Weights of a small transformer language model.
Size: 11 layers, width 512, MLP 1536 squared ReLU.
MLP neurons of a small language model. Each row is named by its layer, matrix (up: input weights) and neuron, and shows model dimensions 341-511. Each number is 128 + 32 x the weight over its row's rms, rounded and kept within 0 to 255. Numbers have three digits each.
A block is one neuron, or neurons of one layer that tend to fire together. After each block is what it responds to, as a language model described it from the Wikipedia text at the highest values.

L8.up66:123126090154131102108172138089109203130149162128155167146058075135136119110133127111080095100084146118138138139134159120117123128113165105209154146155194119089117123141179133130070189076121100133137148152143109127124147129117092076135144110126130050175153138136159133084153088133134161141167144070127078136194138147155135114204141133109204159135110191050113124162132110054216116128198131157116135180127116093133132105168122122091092129093127113096135140120143152087150119149094074116169111111133133155217168191123
L8.up89:130060116176108153185129133133135138162132183137091188106100119149192130092146114112144126106168153144049118128086154101127082102209166103160151113071108128073079110135167153144170141078121119147255148121132099139127106115156126103100124135179141088161120156120129113136180097171122119102157069190095140133131160109132160122148059158142141065164111165111177135155019102101160119143108133096127154106136096118197134123186110127155113089109110187159063110180143131112151136123153126093156136134146157121180128133188
L8.up267:110142147127092144150077135146075158092088134130087110138155160149134095113123145116143115148122151151111145109127135081161134091134149121213120152137122106093103099123118145137180102125149144117136147146142118103204159158180098104139155086113143138121135119185143119131118128131164136116140174142136111077138135122175143074128141176103201122134121183096098159183172106124124123129192140068098166173149155104158144137156155130126068079100126134086120177126133152135128148077143157111099083121096135097183100146070
L8.up1315:136146178118123162155153121132157085130101096180132183112088126155176075084139140168111076093134106180143123150146157120174116092138093138152198153094129167080108104177113177182158144120097102143152109134084158107118112167112153172137119184113147079141113152136113109050142111147177128159118123132134092131128193109182130149148154126171141121143114129079191138110197136141188152185123074072105188118121219087161068092189183073098134101131098165102114208138129140070103133111111108091162118117073154084158148148174
Responds to: Pre-adjective modifier slot

L2.up54:094166153145176112170094163113140111107111157162067111122093113155165157111176127135167083139163122121120107111183146101085162136137133170145140134139166089115173134102148143123106099051130097140090062164108126136155167136138094144114118091148105138051106128088151108034125143117073130104131090212196117053064126127152109139127137162125093128128080097131123193127121082093185144201174175097086144101096142134167164097161189119137106148132128108194135136144143144135164122129168108145131146140117189156099159169155
L2.up943:091104134156189115182154115156133149152120172139083163161127108173181104162142134134139097129107111133121139060135107102108136137114170093104144112084055112144095089127134121189156154042122089152123167112095109124122143146141168150115124156172119145125139127086092115083156099085092160149169111176156082104127163153140128138166104107108198100123078149111077112164154071095152145120151141096029186115084131120135150062140149131135106102109151099088144160171101156102118132065151121216117186124121114108134091146168
Responds to: Field separators in tables

L7.up105:141111160150121125134111132129114083137127131142124143102116084101178106129112118096152071116059130095074068187108090088118136108173098156081149139124144134111134132114116118104133157133107091176171095101103126143134088116126173066149163114181102124170165117125091122093088112180124091118099121123141091126179112111157155151117126066151088150154154171133133099113098124057164074137078067118087113185174123140113048145133129137074131111110125144097119161169142155143126159134176199200108130123079125162151162161152
L7.up374:144143096169093134142138175134132168149120089122163202103104116185178133063137135120170085145103128125120102164146130089121095130116100162111134118133112146121137083125144176123172172156135131136092109144157121126120179129142080120086072163116189064140123131138102149068154107132138154118097139089140067107143160105195138133125144138166168090146139132091135133118152086129188131162108124064109143148132172104154095051184174099142100180111145128145093198136105126091152131130154090133152121130068135125130129138134
L7.up556:116120090147104163166161134149167139192138135107115140130075086137188111089058118127184094118120111134098126163139117108142157142118097111112105129167076169118165127162174110120183141167099091078125164093071108133111083124172114103172139125181121061148136167096161141063089052115110131090126107102143108071151121139137121092133100078176153133106151160093174107166069123127177136171149137099082163099076113024124051154097169119117119182135137189165125061117068136163104128150185125119113106067158141083097132157124
L7.up610:105091124154077142121184071173152148146112148109145147094135068131163122092157129164139075185134117134083107138146175091108090119129113040085097129120093092146133129120096162153144148171179100089172164176131116081117121178126112142152174134116129137118137177133080123106100110180099152110160134123156093106160134088148172145136131135148144121136146244139127111123125052070124115153147150139171156124160142098168137065171090134106122124070179092130130118155162126149125150131129152213114133155135143143163181150080
L7.up721:083101084151130107139155115146188122117071105126108119139171076172145065145184122117134095156109130104117117091166086065108087096080165101103096159147115124156118095102151214146100134138113056139166128121169114152169119134106139174151164144138132141095141100125074138081089123160119225151148079175116053122119116099113165118122129138083178139131113208128161122154070125056112145127174145100158125154159137127124075063061093135128102156089131102082117186146167143123121158158141217160139116150134117092123133140127
L7.up1071:130107139138129162112200131153185135137075136119110144107084145115090130083157092111120082199131117104121098097156111076126125097114187047119130147158115120075139139113153142132124131156131100122166134163076095091189103080075137154137137059133144147124130094139166111073094088132165144147143169122120088121089119063123154114131090114118124111150170166103156172104099088081165121194144105109133098187134080115102155089181126088102124125086135150104136166131174149159086169133147151195132130156140219121097110159115
L7.up1254:154130103153101097125169163114162188100131105094093126129124150123214136133125119077136111095095112086122104130124139096096122138129085126122168130126167173110114114158101146111098164136072175079182124071138100117121108166103129173081130093143086104142135086177143135082158103131115166111152126090167131118144112065115100139148149140180151124156141200084141145129067075100149133189147118151128109168133168096126081119173134138086125156084135148103079165128179131134081137105135162195129100123111154119177118143139
L7.up1533:137096120122110088113149131172165167160081141187169114128050124142136138163120139062096116136085114110133136157157103126163128125149072102173101151101153178115106129100142148096133173123091110122138109136151104055129094069130134091093161095131119102123156204098143111157118118148108175126159156136129107096097143098156127163126117142177218140140117160054144085124138061121167126094149188126108128150161141128172128065119167098114057121117112161112089147127125141086128108116167136114139135099056132089132123135099
Responds to: Post-auxiliary adverbs and negation

L2.up1112:135152182156087087126157167114188110156132114107111136159132146098162159176119102141109148154083084114067046079124200071185123142121198154106170101159198116088125125135112186127114123076111141113132126097152105145153113134151165149153124111093102130126192142092135113113102116155067138132115132161090120061093119117114098127140148107166166189157120123139135059127085100077143111164138160155155148139135142094133112115154142152109122204072148143126151138214124148124101144137139241157190124141140167087139122105151
L2.up1502:110106102097071081133159118092139106146156120121186083153098138123196089165124126104092121132108086076111068120131134105151199152180127126124133148167161125135116143133108150125122139113102133107084104118125108110167156128160155148170177122116136078159138155132103116150124136127096130110155140131114086131089134101137092108174116157108138152153086164086108134151161119079124088177181166125159082186138123064137102067161093101113149159126142165125145155207101115090110090147142155136116138169106138099087171127147
Responds to: Verb-phrase middle words

L7.up138:085086153146098106096108081113058084154103104157122153114154086126160147183111152111161065099124112158082129147146107094105134124157127139169117253111093115110125100122199139199144093132120088122131087144116103137140136184130117141130128157150148119097122139130132164131188106128121147156086103135088100098156131142080107158164081113218152171162096147105043076162132100130123094145092103107112150114047113125123130119156169168136140135150116113129130143123152153057150126186109117202184141163112110102036116132104
L7.up247:129208092107145133138157105100100106147072083166131197111145126160157121173103119134159138173119161097071106148118145106143162075169081115143198135153083110148085118128126226186152146128097057138073165064161111155143126089143133087128106094201119128107132120128128137121198083142055089132148113099150032131147127115143098154142112107213223099134149149106138130145079074111135161112149081095094184107121103118124082129197156104146072109104086108109175105140102173108167130152112116174103134169101089136124111111109
L7.up380:087108100083153146188103146095123109170124100145077172086117119182131132168161145087131103127176124174085138145170105111126156121145096111169156114158086130120060052112160152157164102146126047132079133110081136124110127122164107069152129125135145149122160145165122143073216060137137076121073111163150144105185123111103157087162098060149127166182103118130127108119092090116095137120181108109076102113113106124168130098091115045127138105096093161110129155162079126148114137102069102205075086119163188103173117164149
L7.up455:169101118150054147123163107135184126161168176105096090134159118177146152165100065137169106124141096117117105097126142050097119092156108182108135124109134110096094159156114170173153137122139124113147063093114151136118104149090141132079122120117110095121136144162151109175084151195109112111142117132107148131171109114109156185156112067179115168162086177109130131148074084169171144119089149132075170092114077128143101172153136155149125102119178197147144167131093129093188109152141094204126108123093089094101127132180
L7.up962:121107112047148126101184149123107074146133116167074117136089131199150153171109089126122060168145121116140131097152132156117171060142082137102155120135055143084110090124147124113133097106067077138084173115095130158137097181174118061087120152150134107102139140069128097135126085159122087147141071181133083101124129069158118162088073127184162167094096155134131097154102080103124093144162134072102202045112121145173095139144157102105138087146181130089151167145122233107121173131147127193120092148144157150134106138109
L7.up1271:107112141097102112119125076116135086109132145126071121107083156101181144156118103134144078155117150129092123119171105117092141120172101116167167143094136105136133118135212135150150144098099076108124139143116119101161100058170122075144126128128083171083123133143113108123128128121057098117127155156102129128158119076078121174163035108122155175080152139153100118124077097110102109133210118125111179069103084098111146136130170070126131160110152129158159099085123150127054109137127089184116084184128132160195135066110
L7.up1379:130109077172038151195119101132114068160102141105127093133117097123082184162174171136190124096094090105104151149096145036125190046188063175102137132112122133110074168141189084171129124126126064116125144178138162101116105160110118101179123122138142112135117152095128146147143149119111122139114145129152104150059147143105129121157074158179151134144074126148047082188117099137122142161178106088126138197147075145146152138142127098131158119107174153093139107103098142168094098154204141119117134170072120103124136079082
L7.up1475:114131168164113149118127137097083112109174123125120122117107157115078162146157123136111085144150134170103120101118051125103163104109119155121157168201126105121070113119180120158180120086148114131120155119094042108196122157113126124121124114100118122129086128121126103142113098128109165159089148155096100113112110155169117159164105122157133156114118119137203153168083164131115138163113111096066158149173118096094132116104124146131151158067130103044163186125089156065119123136082179131127195162128088107157171133134
Responds to: End of a name